config.yaml
d_model: 192
vocab_size: 6013
activation: "swiglu"
norm_eps: 1e-05
positions: "learned+rope"
qk_norm: false
tie_embeddings: true
lr_head: 0.00649
grad_clip: 1.0
decay_fraction: 0.561
doc_mask: true
train_tokens: 261000000
MLP neurons of a small language model. Each row is named by its layer, matrix (gate and up: input weights) and neuron, and shows model dimensions 0-191. Each number is 500 + 40 x the weight over its row's rms, rounded and kept within 0 to 999. Numbers have three digits each. A neuron's up and down rows have the sign that makes its largest values positive.
After each neuron's rows, "fires after" lists the tokens most often just before its 100 highest values on Wikipedia text that the model never trained on.

L9.gate131:481453555489501498534408494488426412470483494477499462511425529528522484513501448497547469598505516614509553526521483555395473513489499461511527484509461528495470565579501478515471565543509502556470452512566463503522469522524540482474511490543479470609466551527575484486432586457503422525441524466478490540484498466537541567470448546471545533498466528467443537505494464497538500534539515497528481464514471485464456511541487539453433452521491521437499533515513520551503442481541503471557531529487536424533524542554467454516493443464473507490467518492428431550479542530493468602
L9.up131:544412497569533552429436511472467475453464538501534565480555487504510438576554568484504510528475545540446474484503583519500456468540524337522442449521516526538457523522473490424561488395538527540500534538536466522521519479442518460535512500517526474484485554476478505518530477549524514547428507524490526545493539430436462556507510493412498479524505544475471515507478516470464550493508554541543537571444531464474544517533524529415527536521462508481478490575508489530484458453498419520506494510532497475515488501498455487514538532505555517549504444525468460520530436460416544556
fires after: " | ", "1", "–", " | .", "2", "11"

L8.gate193:551481467550415557526534568523447521557510500523509548486496459506512504459513542524465500490452465511525485521560540522622491478524485414479512586533433463499497511438532477484473549538496512585481505570528596489532509556454527525511539534563427486496599575501477465557504468530500476507563451472435544499487426487556433518512480476486489500481455514497496496498499479517436522564492505503524450530505495483494461472469443513516520494436473492489451581463537499517571480484494504480474496521570480460480478507394491549469460561544524491516523514494526645455423527455526489511
L8.up193:524476519516436495560500523492474482551445493589463537481471518541518523495550535502465499518438492555561489463499487554522561524483456476532519531498465455538525477511502458558413506473515536479573586500415513521550525466527504449457493539632523515476555517544477532544468560538496525520570541474515500522466456517499557483469460464471520492462565507552487487534485562514451495504549504498501402474554462485524522413523532498524557520533484505452414567522544462453538516480542376506531493478467450525482478505511461431483525519498467404459418501517441480505452471487444469560
fires after: "1", ",", " | .", "9"

L8.gate294:504502499570509544548560518489527480530466456486561536467522581510558467494545488509499510601564487430493454512539471478447556458494501501495559477512509510510494503517541536553536594518473516522443547498448513429520530456519530493574547474515471572520538519528525548441472544443561592480542513495393456536498577584519517459557533493499488440490484497465403529554436509524509501447539537552533542504459522443478478436572459519506450488462491458538481497512523605466515427541498543506524523505516447441485513499571445501451534489504523474541507487503537504447472547471460470534
L8.up294:511488433447516450400504541531490452485414477505482532537467448475434456547500520493428475563453484586438412508482569494464527479513451499505529526555473449541475494581526489485497475456519494535475499486489465523567490570472522456439475528502525525488499548478510548499452487521504427486460586576507513505451446488471493546415574516476552539490526502471561546521567512488434465486452431482469477551536609544549478476449580500524499464509619490510478502541510534473580493495440513490535536445494554545485489506486482479518482458500460495460490509479513565565505483526531486513
fires after: ")", " / (", "\n\n", "s)", "km", "*"

L5.gate293:480508472547537542501560501529502500506445506528518507431597499481473540450513515529519531530549468448457464434491475458448564491473528459477453484494512390526551512469403480419505512490505480546484494531520479524498458476452471533572482526501453586510581505446480525489426498484523467523479516591579502527495534440502521479521473456505481561423502496458539399624514483575486508544492460484519521504527495479512497462549553481531502464493603539513541557496497491469503578491526502519483441478503523527487541468541424553506508519549535521421542442451545502539508482545453485436
L5.up293:492562525468489506512534440515508515454524497454524557482473498484506495452454555497573493515423552444466448458485544526528492495565500524483557483531462476527482440565452541470554471461529496511548473454505479455555529527514552550550457545495571548527439483566502541469527520412511529481397544486499487497501541489535460500553486562455445557519484527545457490396502493549548498481527541558521452551471512540520449580555586448450491460512529485485481463467560505478555486492524484505574491492481552465422542519493500456534551503411553491528552518542423465476570542543492508442
fires after: "\n\n", "==Career", " life", "iography"

L10.gate582:411498487590464572553529544533467562509558545486540489532465517438466510545441525538445540536484481526434469483502469527526522536596441457480500490500597498451500476435489560503467465489568458461515495517491521435454522446480486551458501532503510487586489413507489488533546435422502499504514481548504493512509511497513491541435639520467524521547516514532490499501572451536535447541499496468512522492455477586498454497462529512581487486507525523520435452515528529474523515514547467488501499496545509444568476509526493532527546504523508420605514509525498454509512478500486371482
L10.up582:533444545499424525509491489449554486534459499494431479529526576527463554487564514556514512465480435596574461557520540523522466500548554480485464566557463479529509442435477506501440449508525492523551494537456492487516488483534582452434440579488517530438529605460469487473538483501483574412540439563579505517489486505476518517434543443537504501489528560508547529488494477558452539528505529513520492439499486560544487434502479507540561513418490499483441458476538518487534492467511495465543522559471500471472539491424453533546493491486532441498466500437471540425554495519488447475
fires after: " ", " Be", "a ", "', "

L3.gate94:472402531508531546449513508467485501499493490454474553452523486482522570514502540495498448533503540496449519435523473514448475481516487447432413509509517473465453535485525488541586471423447490472567469563482490565504452503462564508454560501471482528493537480450530477486477564482525481513476502491500510498491528482469453512437480565542524532496503500467457442473578488474523455575511415468477533490487582467483414413569535487490460467497555481556447428499599544531494550587555535545445565582553477483468485483507471586547475509518514543518500562511528454510509461551501539508
L3.up94:507457466470506551489475470417399478444519544434463525531501544527527538530493541476491510473483529514497464424521415493513405530516474431542507553519454590499491490441481488510418402489487473460504562588451464513528445565533513526547510455449457419479476493451524523502526559493537463483476564523543470506479458530515513463486515474536462534521490550482490425459523460540489491578529446593436529512537489515548437456537546528487498489436499455516489457503511562497495508546489485538447537508557489454394556490513467543526497412510502468567510507550496534521556504484499530498
fires after: "\n", " |  | C", "|---|---|---|---", "andidate | Votes |"

L5.gate484:427517492537532510551502574525494483504551436468522441550497468428511487537524511503564461547499495451547539548553501472476495457524475454526424498498552528451473518512575457480494571463501514557566444457568539486517544478550489508440579529549520478480466475503465444455411466477512406487507453432496451470542540573447465516491460482507515488546532516429468484538554532493464490514455490506476557471529497511535520501419531545429563442452544498502479503572532457535533525558590554442469475486507516515508456494455533457473496549487446513561532432484510463523434422476530534507
L5.up484:487479496521478541468477512487472501478490503464507491484550423436450463560451470457523492450524515482476526490524495450497456467504494487500466509484604443531451600442504565474518531501514481558496462534544513450511501581511465600480476444506489518473491432551524489487464507509546476489437477465514540466505513484584485500436527535481394565537413482507463496402482495574541446542487481538510564474489504497525556506420561586555507512484487413513509534478538470501438477507491506421523513470497547494422540484571446464491447480503520474491435499542555535537467427444450469479
fires after: " S", "-S", "-s", " s", "S"

L10.gate515:460502504566461447450535493567477482516451489500538450506556560484457481477475489472516547524445540453460491458527494497474562575496497512530529518467536478533536542509434499517526412471528536481459545500514488479529492504430472461524507453510506456534496434468549509454517435496471583480564456490504458515490593422497444474497547566452497491577393443566517521453550482450474474498550513453589562477544562545541479521443471449488570500488550450489462466501520502585443553510482537506503406480470477488550495530483452530484454460478526558470505542488475493540551479532506592543
L10.up515:473496582489516469477457455427457507416469488490494497477464518502497437485581465404473459474462468529449520512547477355403550517559481508507483523584544517527512493522475541513475540456483509505519472457470530506484472447552440507491486449508543545548480521523435502469560492466460553500562453521578468505561458531527528496501533474559449479481500473533517495561445459481501496538499457505461506409524569438590553507497488557544494547528527548468494481554459508512450610466554463529510481484523486475535547572486499492467532496498463485502487510565495441520479550578534479517
fires after: "0", "6", "3", " | ", "1", "2"

L5.gate533:453603443494447432555538523471517526553458524478524475497471455481485505488469512518526513495546517550446505503536477495489495492430446472499516516520416537559568486462533506473489453522495488549375488499538489443481474499465602518483483491555563516478546478516490525416435456462545520456488490536540507495448527502489553486420477455484533513490453399522494506482542585564498539558536514520522557511414429516488529504519475442480454513459497516519522543454449497561479556520520599517495473470543502538571470497468569476506418510485471525528553488556550468571463449527508447501
L5.up533:512413457432447483620489490443558528490540517540514481408492468505573483483463506470469485482489455438513535481506531520438596501494438484555485539431513571473523547506461473429568516456494538465482522439546444568512526508486516525510549425464534482585562537503513534452524522539491455483502518488583491483449555492480476430551460539488501509539475479522494429571434487465559422476530453498484404506441475526468525506454422524503538490464527515489484505534499498497546543521544450503500499495510495563542487523456516525526502467467465522453471500528531495442560420533540516445
fires after: " Sh", " s", " S", " A", "ish", " B"

L9.gate249:587491561478549521546517545572534516563489552513454536570413431559498498482598465463447471515468484504474524528507475460546517550476506563463482463472530556473494513518494497497425490423529448451470486467492503438526453482472525462511495517461519546505546504466532497509531489460428505456512529549520565496492430491484491485538476515436425457489440521505586512526510472463475393445427570499486454533563521498494537486539485418570499478489572480496523517557484568481549463512525532588468472482479500517489502528463482504598508475563502500454468514530502413470483539475481579533
L9.up249:591455473486441527624482525512482492542562527487472507514493486488488530509463456483518495567514524489520518508508488531540461545466469577440428548537477536508387439474492556466532560533443588529493541439492529475509476515549479518525576455484484542498516572484538388468520489495440501547499523455528496516542484482505437437508482509480456469480454550508547521391485533519451506578491446437494538559491499513569510445445571451455494510532506510497499563615497521489469492490483464492561509548498506477538513454491496623475511510508490552504482504459524487467473534493518536487
fires after: "\n", "-"